MLP neurons of a small language model. Each row is named by its layer, matrix (down: output weights) and neuron, and shows model dimensions 176-239. Each number is 200 + 30 x the weight over its row's rms, rounded and kept within 0 to 999.
A block is one neuron, or neurons of one layer that tend to fire together. Before each block is what it responds to, as a language model described it from the Wikipedia text at the highest values.

Responds to: Pipe or semicolon separators between cells inside flattened tables of numbers, names or stats, e.g. "1 | 18", "0; 083".
L2.down42,258,188,212,143,150,201,163,199,209,231,172,167,158,215,208,206,114,207,170,200,220,209,237,208,155,165,184,188,184,159,225,264,163,136,184,198,180,219,188,212,240,211,226,216,200,168,184,219,204,208,152,130,171,205,208,190,166,156,200,166,198,194,173,184
L2.down115,274,171,143,232,218,191,135,226,200,238,221,212,204,212,251,199,172,207,202,227,141,195,189,216,174,214,176,173,218,225,234,180,226,201,184,162,233,173,196,184,209,143,226,248,209,175,178,194,146,225,167,173,180,226,180,225,147,188,211,166,237,197,125,212
L2.down184,200,226,209,158,228,189,237,216,197,217,155,187,205,197,225,220,217,234,255,153,215,145,166,202,147,220,179,180,205,222,170,222,213,162,230,221,175,229,213,240,218,171,218,228,180,186,210,179,180,172,162,191,174,216,270,175,194,185,264,166,174,216,236,229
L2.down509,210,195,213,148,163,234,189,212,167,203,200,179,173,173,247,213,167,207,188,210,157,207,234,176,207,247,195,166,163,170,220,247,200,164,154,137,223,171,178,218,208,248,154,258,194,202,221,263,205,211,215,178,174,251,181,188,176,168,200,233,226,265,137,175
L2.down1005,179,182,164,156,190,196,243,177,164,202,247,209,240,171,205,169,251,145,231,189,167,183,196,177,193,157,201,181,160,244,200,224,214,192,219,186,249,195,202,178,233,233,183,258,178,198,168,255,143,150,284,198,134,238,233,178,153,225,218,125,204,238,234,241
L2.down1349,179,228,162,161,229,233,187,207,190,199,203,200,262,194,198,214,153,222,183,152,230,193,187,177,171,193,178,177,198,207,225,247,147,219,184,183,159,210,238,215,189,184,250,221,227,217,169,210,193,232,165,180,215,214,215,241,156,173,169,195,241,229,192,240
L2.down1430,242,212,174,158,153,202,186,187,211,221,181,168,204,220,201,163,196,175,179,171,214,175,177,187,188,171,205,247,221,193,221,189,191,202,176,167,236,235,220,209,234,202,180,200,241,163,211,215,191,207,241,221,209,200,141,243,149,204,180,242,234,193,158,224
L2.down1493,204,188,176,219,181,186,123,200,200,199,219,210,149,235,187,192,200,215,200,200,177,240,223,207,212,249,196,163,217,173,182,204,172,198,196,185,233,216,187,167,238,143,185,178,180,211,223,202,168,223,197,198,226,222,184,167,181,276,192,181,226,137,178,163

Responds to: Connectives that open a subordinate or appended clause after a comma, such as which, when, saying, because, who, while, where.
L7.down18,174,170,208,156,215,208,226,204,133,173,128,180,206,213,244,181,168,218,194,201,212,211,215,166,228,217,260,168,182,235,201,257,252,148,217,217,218,229,183,238,180,150,159,186,187,173,163,197,159,229,165,254,217,247,247,204,251,163,186,187,236,168,173,206
L7.down338,198,198,230,229,207,188,179,202,176,191,177,142,214,214,214,136,198,231,220,201,202,221,270,172,235,199,156,202,168,245,169,210,221,161,211,190,176,167,132,221,231,206,209,210,273,204,200,194,205,170,163,276,206,171,205,215,223,178,191,194,158,243,185,142
L7.down379,196,188,167,198,240,246,182,200,201,223,192,205,234,192,171,246,180,206,191,193,190,222,213,165,169,196,225,227,210,213,232,243,202,206,196,195,192,239,190,206,185,158,225,228,177,186,205,232,209,169,240,235,165,174,217,205,179,165,258,149,250,177,206,219
L7.down735,181,228,161,159,235,253,234,180,203,159,186,170,199,265,273,177,200,221,253,162,223,206,155,230,185,241,204,208,246,181,185,185,210,189,204,193,227,214,215,177,139,159,247,199,197,189,214,189,143,201,184,168,177,224,199,225,214,168,205,197,195,232,226,214
L7.down845,200,204,203,168,202,185,229,215,160,229,254,189,156,220,170,233,194,174,201,252,184,181,176,123,234,193,232,207,194,159,218,213,203,145,203,177,178,183,186,200,269,178,203,222,143,257,172,170,165,205,184,258,179,163,147,239,190,187,207,169,183,239,168,229
L7.down1013,248,190,181,204,241,214,202,195,147,161,209,172,182,164,248,173,196,242,170,201,182,171,280,170,213,218,183,181,215,176,229,189,185,216,268,233,180,208,215,237,236,239,215,194,189,211,223,232,176,139,207,195,201,121,208,211,247,222,232,182,161,251,186,192
L7.down1049,224,215,202,162,207,213,236,197,220,254,267,223,241,164,233,242,199,165,188,167,185,236,211,172,179,237,199,236,191,208,269,164,207,148,222,205,174,155,263,131,210,244,265,163,201,141,198,243,169,224,205,198,188,160,182,189,187,238,180,165,146,162,164,273
L7.down1293,236,213,159,197,191,240,199,182,164,165,179,198,192,181,192,227,212,229,216,204,183,154,216,232,172,201,258,169,185,187,198,219,200,181,190,201,237,173,127,145,194,208,151,172,229,180,219,168,153,226,189,153,227,202,189,135,233,222,214,158,170,202,155,171

Responds to: Second word piece right after a split-off first letter or two, often g/G (gigantea, digestive, gland, Gallery), frequently in == section headings == like Awards or Variants.
L7.down80,212,196,218,231,230,152,194,243,228,235,184,180,157,251,245,203,266,209,237,191,204,208,238,178,196,155,205,185,205,197,210,172,221,229,137,189,214,184,182,265,195,153,222,162,181,140,172,185,175,186,197,214,220,203,208,229,202,222,235,247,187,191,175,192
L7.down157,199,172,210,187,159,188,175,220,215,178,247,237,161,179,168,193,198,153,195,192,186,174,217,239,138,228,182,182,205,126,200,162,193,227,184,192,195,236,185,208,196,199,227,231,191,211,180,202,179,171,191,239,245,214,176,187,175,215,226,162,172,225,195,197
L7.down272,168,168,240,192,181,183,181,202,220,180,201,242,223,164,193,198,256,197,162,220,197,200,190,199,252,200,196,205,201,167,249,214,199,201,211,172,244,190,198,228,270,242,209,200,254,239,214,182,212,168,203,175,184,203,182,195,119,200,197,193,179,196,179,189
L7.down1065,207,273,199,189,228,191,209,186,204,251,202,201,179,234,233,142,224,222,167,179,227,207,180,157,155,242,186,203,194,156,195,211,252,205,186,180,217,187,205,185,182,200,206,186,174,178,241,201,188,184,225,182,176,228,162,196,163,207,197,199,198,203,202,201
L7.down1136,251,180,213,198,187,161,189,174,175,211,237,155,231,242,237,161,192,166,183,171,229,164,197,195,179,167,207,215,251,204,155,156,291,194,232,169,179,149,183,171,205,150,215,192,196,175,205,222,208,178,235,183,174,235,206,211,196,191,165,216,187,256,224,184
L7.down1216,199,198,242,158,184,182,154,170,221,203,197,274,272,142,202,125,204,219,169,170,135,209,191,171,156,215,210,196,211,154,259,180,264,184,170,224,225,239,229,149,193,179,208,196,237,174,254,225,215,262,234,201,199,203,191,111,187,229,194,158,171,176,225,245
L7.down1240,146,222,234,153,175,216,233,232,162,198,221,190,213,187,225,204,233,179,168,122,180,222,214,192,203,214,190,285,200,215,201,190,232,226,172,203,221,161,201,180,210,239,133,132,248,187,235,189,259,239,181,193,189,129,216,210,224,185,157,208,247,163,156,177
L7.down1338,186,201,193,274,212,190,223,201,167,201,179,239,187,184,188,166,201,152,146,235,237,246,186,185,215,173,210,184,188,208,249,229,193,187,270,229,218,192,183,226,183,198,227,220,198,208,224,181,219,202,153,187,220,165,192,156,193,158,201,199,214,201,198,195

Responds to: Pipe or semicolon separators between cells in flattened data tables, especially after a number, date or time, as in 15,320 | or 040.00;.
L7.down26,230,194,170,154,182,228,184,159,201,192,188,198,258,228,228,234,200,203,232,233,193,186,225,158,187,173,184,186,240,187,299,231,249,176,214,187,206,196,198,196,269,191,171,220,168,196,211,172,188,205,248,220,177,247,206,216,176,188,200,192,186,267,228,190
L7.down306,157,209,168,230,211,200,248,194,153,221,225,171,179,229,206,252,220,246,236,203,153,156,165,194,171,220,196,221,204,250,187,205,146,127,207,260,204,159,205,194,226,214,158,180,186,248,137,205,218,246,172,227,181,180,190,269,186,197,180,183,182,181,160,209
L7.down400,245,224,198,219,235,157,238,193,180,200,192,152,220,167,152,223,189,164,208,163,217,245,227,244,195,223,205,215,197,203,264,242,177,175,252,195,222,210,209,192,146,199,213,143,202,201,189,228,148,139,184,231,172,207,205,197,160,207,193,188,203,168,206,174
L7.down838,215,221,198,170,168,207,206,201,181,208,191,202,201,215,192,252,179,195,185,232,181,172,183,243,143,202,190,181,228,209,262,150,193,225,191,181,219,225,214,181,174,178,221,237,200,250,212,198,204,177,196,268,176,236,248,193,214,181,166,186,233,238,207,184
L7.down1139,208,232,219,189,134,272,187,225,113,236,188,180,211,178,174,234,218,193,250,209,246,201,238,248,161,194,221,155,216,190,151,232,131,156,229,222,221,199,214,216,188,215,199,179,219,175,162,183,214,193,230,265,273,233,144,270,215,258,221,202,181,183,210,190
L7.down1348,245,179,108,160,178,145,206,202,188,211,183,175,155,235,222,222,183,194,226,220,184,172,227,155,212,197,182,188,200,160,237,226,204,188,224,189,162,185,182,180,202,201,221,150,165,202,210,194,243,174,184,202,148,162,229,177,207,202,179,180,239,219,234,209
L7.down1406,180,177,201,185,191,161,169,186,179,203,196,138,241,184,179,196,222,165,128,191,224,199,222,127,196,219,153,240,155,182,181,197,149,209,199,213,232,254,215,205,162,259,191,196,139,234,195,263,222,215,215,161,246,191,223,155,219,175,183,209,144,183,180,230
L7.down1499,149,174,222,185,201,241,220,161,237,224,243,179,168,180,155,214,185,214,211,214,212,142,160,124,207,202,125,162,210,186,249,223,199,235,161,180,182,211,149,207,182,183,168,197,208,168,207,200,226,200,196,203,219,185,188,214,187,260,201,177,261,219,183,190

Responds to: Single-letter or accented-letter pieces in proper names, mostly an initial J, H or Ž/Þ-type capital, or an inner j in foreign names (Jørgensen, Brommapojkarna, Shinjuku).
L2.down345,210,183,203,191,146,187,221,212,184,182,252,186,231,231,185,178,185,195,238,188,172,202,245,188,207,226,214,166,140,169,216,136,204,198,211,225,204,178,174,185,214,153,210,174,160,180,191,153,202,141,228,169,176,230,236,192,156,222,202,228,256,209,196,248
L2.down474,161,158,139,179,172,176,195,220,242,239,157,205,223,217,151,169,141,166,230,196,238,195,243,227,265,178,221,207,179,257,193,199,173,216,242,215,199,223,184,190,189,148,190,159,187,238,233,218,178,249,146,186,257,164,243,192,189,195,234,214,232,194,191,245
L2.down522,170,228,192,215,160,215,200,225,195,211,176,248,194,189,219,128,220,204,197,183,167,170,191,203,212,203,138,191,194,201,221,199,214,168,246,212,193,187,255,163,218,180,203,221,249,200,178,184,225,185,243,246,244,210,196,244,193,184,236,210,204,225,174,212
L2.down791,211,167,214,205,233,217,201,197,204,165,208,174,179,201,177,190,243,179,211,178,224,202,161,259,226,186,170,206,210,169,158,238,244,206,276,184,182,211,210,236,202,230,160,236,239,146,202,193,193,201,164,228,175,229,214,277,151,216,210,237,228,234,239,221
L2.down858,193,222,155,188,203,233,216,215,181,185,215,187,235,210,184,156,219,230,196,155,213,163,225,192,181,215,216,238,240,231,174,193,207,277,210,200,229,165,223,257,221,175,164,112,249,141,217,204,128,215,173,175,176,191,121,171,240,232,188,220,205,215,218,186
L2.down1036,209,193,205,226,162,189,199,211,182,206,267,173,265,214,201,187,157,222,228,165,209,264,181,230,184,260,230,227,240,214,191,184,170,216,254,118,227,167,189,231,173,168,222,206,202,178,194,283,235,182,218,231,209,105,223,202,225,224,233,189,221,210,223,238
L2.down1210,258,175,238,184,190,185,183,283,244,252,218,203,239,218,155,183,192,191,167,124,145,228,162,234,186,150,184,173,193,244,146,211,180,208,226,181,150,213,210,204,214,215,185,196,123,220,190,178,209,175,182,129,183,178,144,204,194,203,254,219,227,174,168,228
L2.down1392,151,166,204,168,132,175,228,173,240,182,184,190,248,205,226,169,183,229,217,196,234,206,197,172,234,164,216,193,210,217,188,190,178,203,189,182,186,240,235,146,139,179,181,249,181,249,187,224,257,178,214,168,210,219,259,187,194,153,169,191,193,191,219,189

Responds to: Relative pronouns starting a clause after a noun phrase, mostly that, which, who, as in "drugs that", "missiles which"; sometimes clause-initial subject pronouns (they, he).
L7.down175,193,206,161,178,204,194,227,196,158,162,186,243,205,169,160,176,174,157,266,184,205,197,171,170,215,224,213,192,186,229,169,162,215,261,131,189,193,198,204,192,201,190,156,174,136,215,231,178,190,220,228,223,267,227,179,191,200,176,196,226,215,171,220,150
L7.down389,183,246,225,229,165,195,169,234,195,186,220,220,235,210,219,236,197,192,251,206,176,215,203,197,187,214,241,249,225,217,207,193,218,214,115,225,213,245,185,230,198,220,191,191,221,190,137,248,215,206,216,237,201,196,256,200,195,171,207,215,186,216,186,191
L7.down576,181,205,213,174,206,255,185,220,183,226,233,210,129,199,196,199,178,211,233,176,186,229,169,208,191,206,175,245,167,202,171,170,176,211,193,165,226,238,185,204,233,219,151,217,203,235,203,234,168,214,187,209,196,190,195,226,224,169,187,201,196,210,240,241
L7.down834,228,202,241,161,182,188,229,184,167,230,263,209,192,200,175,169,163,210,213,206,143,207,159,158,233,205,212,239,218,205,245,207,220,224,187,238,288,249,246,250,241,217,195,194,212,179,206,210,152,140,213,206,241,162,188,153,192,238,166,228,187,252,168,182
L7.down923,206,190,186,174,191,149,196,244,161,210,225,159,185,207,230,189,148,141,195,198,195,213,161,205,175,257,143,185,191,267,229,187,215,188,235,231,205,161,189,184,201,236,122,178,110,155,191,256,199,208,231,197,181,215,206,193,146,179,231,189,187,231,186,219
L7.down1054,301,281,269,172,210,173,234,208,216,241,229,228,217,194,185,180,235,215,91,176,177,175,202,177,227,176,232,204,168,246,152,185,189,246,260,224,181,225,195,190,149,194,220,218,159,234,234,202,185,205,209,185,256,202,198,196,169,238,244,213,152,157,247,211
L7.down1232,150,195,149,221,143,226,237,140,176,221,218,189,144,172,176,236,197,256,163,211,189,163,239,209,238,171,181,216,211,231,237,177,209,195,216,183,201,143,237,243,161,186,198,209,192,202,244,194,185,180,143,261,207,272,196,216,239,135,215,206,189,143,196,190
L7.down1384,231,172,218,220,173,190,147,210,213,168,187,219,221,184,250,171,241,131,241,181,200,155,183,206,195,179,181,198,175,283,193,222,216,229,225,187,225,233,224,142,232,222,243,214,186,222,160,177,163,168,179,172,213,168,208,185,242,199,205,212,192,163,219,177

Responds to: The word "In" opening a sentence or paragraph, mostly before dates ("In 2008", "In March 2025"), plus "In" in "Incumbents"/"Includes" and "In office".
L2.down243,214,188,175,155,191,222,216,183,206,196,206,259,217,204,179,256,173,176,220,211,204,148,211,203,202,185,199,214,202,218,214,183,247,203,203,157,202,242,185,204,232,268,169,165,199,198,173,220,215,230,234,198,201,250,258,190,209,215,189,201,180,246,226,162
L2.down465,183,211,201,174,170,206,243,197,195,199,193,224,146,222,243,253,197,184,197,206,195,219,182,169,139,232,186,191,223,123,196,213,158,163,201,201,233,173,237,218,235,181,241,154,208,186,194,198,189,258,233,186,211,179,182,134,212,206,172,198,211,257,235,200
L2.down597,241,229,186,215,193,210,201,155,177,199,212,201,203,215,204,178,191,223,180,203,229,241,163,267,187,222,236,233,208,208,224,256,178,214,182,162,271,206,253,204,207,169,237,141,209,263,218,176,182,150,202,161,223,170,201,188,211,234,232,206,164,174,144,195
L2.down647,266,192,165,224,246,204,203,171,154,185,232,199,198,245,185,243,247,167,169,148,206,223,200,189,222,214,208,236,154,211,210,237,217,197,200,211,184,199,218,210,214,126,256,133,197,171,197,172,208,249,184,209,162,201,178,156,209,162,236,156,160,248,218,155
L2.down861,201,189,188,182,169,163,145,175,198,214,227,265,207,230,219,221,167,192,185,150,197,243,211,164,193,225,202,207,184,157,212,179,190,160,175,197,179,200,223,265,171,178,252,176,254,232,184,183,185,221,199,209,173,193,215,170,172,197,196,152,176,203,205,189
L2.down906,221,213,213,229,185,245,219,198,202,225,221,220,247,152,198,181,225,189,147,206,243,199,139,203,217,197,206,205,146,273,192,144,181,234,199,177,181,209,233,199,167,173,201,190,169,197,254,167,216,189,161,198,174,177,215,191,172,256,231,200,230,193,187,164
L2.down1302,216,214,171,209,227,182,190,183,160,220,210,177,212,154,241,206,163,157,211,164,179,238,198,184,202,210,205,193,195,221,218,194,218,233,241,247,232,195,190,185,165,189,146,207,230,233,279,233,144,174,202,199,245,158,172,201,196,164,228,192,192,216,219,239
L2.down1311,192,170,237,196,163,198,254,169,166,229,175,203,151,216,189,203,182,211,230,171,199,201,214,172,178,216,224,194,204,195,199,237,172,162,141,159,206,223,182,166,226,193,234,210,228,183,220,149,224,213,208,242,168,211,228,182,214,223,157,197,220,229,176,174

Responds to: The words of, by and which (also with, what) that join a noun, verb or participle to what follows, e.g. purpose of, vetoed by, which.
L2.down265,205,142,156,146,268,166,197,193,153,186,182,230,221,202,194,246,245,218,192,189,207,172,133,200,213,196,143,196,166,230,166,193,218,171,201,164,200,190,215,181,265,228,221,253,187,170,211,218,202,183,178,208,179,210,222,245,197,197,217,157,173,234,211,147
L2.down306,206,255,214,191,203,177,205,210,167,208,232,195,274,246,160,188,169,244,188,154,172,193,180,167,212,190,176,161,181,180,198,202,261,217,240,207,197,186,169,180,198,219,272,145,163,173,219,191,229,189,196,241,227,145,215,221,228,238,223,217,172,222,218,231
L2.down349,219,173,164,165,226,143,200,150,157,166,225,164,204,264,226,224,230,214,171,139,188,178,168,183,206,191,187,184,151,211,207,216,290,137,238,192,204,181,217,158,225,233,234,191,160,150,221,242,206,201,234,191,233,187,155,232,212,214,250,246,167,191,197,204
L2.down1059,197,193,176,245,230,176,219,166,135,214,217,178,176,224,202,196,159,182,164,236,176,179,167,211,216,212,202,158,207,190,240,179,205,202,138,193,190,203,206,163,213,176,182,188,190,200,172,156,235,254,180,183,238,176,219,187,203,187,241,220,166,196,234,223
L2.down1061,179,200,192,188,174,209,203,234,206,204,212,218,136,163,190,199,210,148,150,171,217,198,197,150,184,155,229,204,152,206,155,123,214,204,241,190,223,185,197,179,261,179,191,203,225,234,169,214,255,203,188,214,189,219,204,164,164,192,210,174,205,162,185,219
L2.down1122,232,155,216,149,256,203,265,157,170,208,186,213,222,210,163,210,225,203,245,166,204,217,150,189,252,183,209,163,203,222,215,201,214,195,258,208,237,181,160,205,191,230,232,201,203,189,205,231,197,187,239,197,203,222,186,233,177,186,253,133,222,188,205,234
L2.down1162,191,148,206,190,229,162,222,231,183,188,229,223,200,206,189,196,171,198,167,136,166,233,190,158,185,191,204,222,203,201,190,186,249,183,179,203,214,239,178,208,241,190,221,157,217,209,197,157,247,225,233,202,222,205,161,188,179,233,236,268,219,216,208,187
L2.down1165,229,166,217,170,197,194,164,243,175,191,212,176,217,203,213,209,248,181,200,156,161,241,222,205,236,150,204,188,216,233,216,180,247,273,267,225,220,203,230,176,211,257,214,199,182,159,227,212,163,204,194,183,168,230,145,148,153,176,172,190,144,163,187,204

Responds to: Words inside Wikipedia section headings after == and in table header cells after |, such as Career, Track listing, Notes, Length.
L9.down1295,175,218,209,251,224,235,192,188,205,225,183,216,199,203,178,182,146,244,168,223,155,182,144,276,199,173,169,239,189,187,273,219,216,177,182,159,164,238,266,202,232,185,221,198,201,156,195,225,201,197,222,233,179,171,121,180,235,162,211,176,209,178,200,229

Responds to: Prepositions, mostly "in", that open a new clause or sentence after "and", a comma or a period, e.g. "and in 1498", "In May".
L7.down178,202,171,190,189,177,209,220,244,219,218,259,186,161,203,210,262,277,215,208,206,220,199,257,204,199,216,210,245,215,195,186,212,206,191,282,204,258,156,192,188,171,146,187,111,230,206,215,193,223,181,196,215,211,218,163,193,225,175,199,193,184,207,228,159
L7.down213,217,223,227,221,177,189,215,190,234,218,100,189,235,228,208,219,183,184,189,179,189,153,180,228,171,198,162,224,175,162,184,204,231,165,200,177,203,208,207,215,173,169,216,167,209,205,201,243,169,189,141,186,213,176,202,175,162,244,234,239,254,125,157,183
L7.down456,194,229,195,226,181,245,237,218,196,193,205,261,174,195,181,169,220,183,157,172,227,189,190,161,254,182,219,206,199,214,223,174,203,172,174,207,203,201,253,235,238,177,173,181,208,171,183,141,170,232,274,196,185,225,232,204,159,184,222,205,191,155,139,199
L7.down563,192,195,172,230,203,210,221,211,211,181,182,217,168,228,170,176,155,215,217,219,190,151,192,219,215,178,172,198,211,205,204,169,179,222,215,194,233,171,142,249,232,183,245,210,192,160,187,172,168,197,227,219,171,266,131,159,221,187,270,179,180,206,233,200
L7.down907,236,167,214,194,220,266,199,229,182,170,172,252,215,224,240,194,185,180,164,135,201,159,170,169,222,220,210,189,169,201,180,199,191,201,187,152,228,187,194,235,189,181,212,202,229,228,146,235,200,228,213,164,232,220,180,239,170,242,138,177,242,232,202,174
L7.down1229,193,163,174,234,112,186,223,190,272,183,206,216,184,201,169,196,217,161,197,199,198,201,235,237,200,184,225,213,207,179,191,217,214,197,302,218,214,160,200,163,181,161,187,164,222,224,211,230,165,213,183,204,239,250,234,153,223,239,213,218,179,238,210,163
L7.down1363,225,192,231,212,222,273,254,217,171,147,224,208,236,177,275,232,217,167,247,166,222,213,195,211,159,213,177,213,234,205,224,222,212,195,210,196,194,145,210,192,179,208,223,193,191,167,173,176,219,174,220,250,210,181,150,222,195,174,222,193,171,184,184,157
L7.down1413,189,205,162,198,187,137,213,207,197,186,198,194,206,163,178,179,220,195,224,168,212,199,194,228,212,154,181,208,195,178,191,187,199,175,219,213,198,169,206,225,254,152,157,153,188,220,223,160,198,243,214,197,219,265,228,170,198,205,156,232,178,265,250,114

Responds to: Mainly "that" opening a relative clause right after a plural noun, as in "failures … heat that caused", "satellites that"; also which, who, and complementizer that.
L9.down323,171,175,184,191,225,170,182,168,226,176,197,219,270,223,196,226,249,199,198,168,179,143,205,225,171,218,171,172,176,215,191,128,143,193,172,184,276,209,190,235,252,195,147,231,228,213,222,188,168,218,227,169,198,146,196,234,219,206,234,253,223,127,131,196

Responds to: Subordinators opening a new clause mid-sentence, such as that, because, although, since, if, while; also weakly word-initial fragments like ex-, sup-, Rep-.
L2.down57,240,180,275,160,206,233,282,233,206,181,179,196,250,218,194,205,187,195,142,142,166,243,190,239,257,210,276,153,165,260,187,192,205,235,171,211,257,212,178,195,242,148,225,197,204,165,183,209,223,250,211,212,175,146,203,157,182,229,198,191,161,199,211,163
L2.down147,181,198,231,214,176,193,227,238,122,228,224,193,183,250,220,171,203,208,185,184,225,139,201,184,213,165,181,184,242,201,256,224,166,239,261,222,224,184,232,209,183,213,273,149,225,219,176,172,177,162,224,185,203,176,177,142,204,147,201,226,176,185,249,163
L2.down191,204,223,206,171,229,205,187,240,233,159,172,153,185,226,176,216,187,188,171,156,197,173,186,256,227,179,227,187,253,186,224,189,184,241,188,205,191,240,176,167,191,199,179,204,230,219,260,193,216,245,264,228,183,227,253,173,210,182,236,140,227,155,223,171
L2.down539,234,178,171,215,181,185,218,231,244,169,175,194,180,176,189,221,171,261,208,188,226,189,185,182,246,177,195,194,169,249,172,179,181,204,222,214,185,252,199,217,176,192,199,119,259,188,238,221,191,215,216,145,199,191,200,224,234,227,221,169,161,148,205,157
L2.down966,171,253,189,127,188,156,188,170,252,209,180,164,179,187,208,176,193,208,224,177,213,245,183,194,148,178,171,199,196,196,177,216,244,206,173,201,210,249,213,226,230,143,250,205,227,213,233,133,111,207,195,204,177,213,220,167,191,159,179,277,158,189,195,170
L2.down990,233,153,130,187,183,191,235,177,120,191,232,171,185,182,253,242,169,206,176,144,168,223,229,175,229,222,207,170,201,203,232,243,240,182,247,247,194,180,235,250,183,248,271,163,221,213,195,195,217,203,254,182,173,251,209,198,224,175,233,207,133,221,197,184
L2.down1405,241,203,211,235,188,185,230,186,157,152,230,196,227,214,241,177,233,168,236,208,251,190,176,240,191,207,180,154,242,207,202,197,218,196,209,204,227,190,204,189,208,189,174,167,256,191,192,199,143,223,217,175,162,170,185,157,250,192,253,176,206,194,242,171
L2.down1449,217,247,205,185,221,233,233,170,167,168,188,233,224,203,214,237,181,165,264,195,212,183,202,155,196,160,199,185,295,188,246,196,224,155,176,150,198,186,198,232,209,243,217,149,193,174,180,171,162,205,186,190,200,181,244,191,182,173,211,173,219,211,147,129

Responds to: Function words that continue a sentence after a complete noun phrase or verb, mostly relative "which"/"who" after a comma, and "that", "to", "been", "by".
L9.down236,242,239,214,190,188,225,242,175,174,241,232,215,178,210,152,211,196,174,156,181,237,234,210,207,169,216,177,203,194,204,200,201,219,202,175,171,221,173,191,193,136,183,222,165,159,215,238,222,224,139,191,171,216,190,268,178,231,203,149,180,235,180,220,254

Responds to: Mostly " in" right after and, or, the or a comma, as a preposition (and in favour) or word-start piece (and invertebrates, the input).
L9.down771,173,227,198,174,205,157,278,137,202,211,235,247,218,187,179,138,260,195,198,175,234,187,246,246,189,217,218,173,268,201,205,158,199,229,269,189,168,272,232,177,207,182,207,159,210,221,223,143,179,236,210,192,171,226,164,238,226,186,209,211,186,219,191,214

Responds to: Pipe separators between cells in numeric Wikipedia tables (stats, charts, climate data), plus middle pieces of split words like disp-os-als, ret-ri-eves, sat-ell-ites.
L9.down1311,221,207,182,204,205,182,190,247,184,201,190,223,157,197,177,274,248,211,196,177,183,200,197,158,195,203,173,222,165,256,193,254,191,156,192,204,189,224,201,244,167,246,186,203,151,203,175,197,239,185,186,226,194,172,198,211,182,201,179,218,241,167,191,198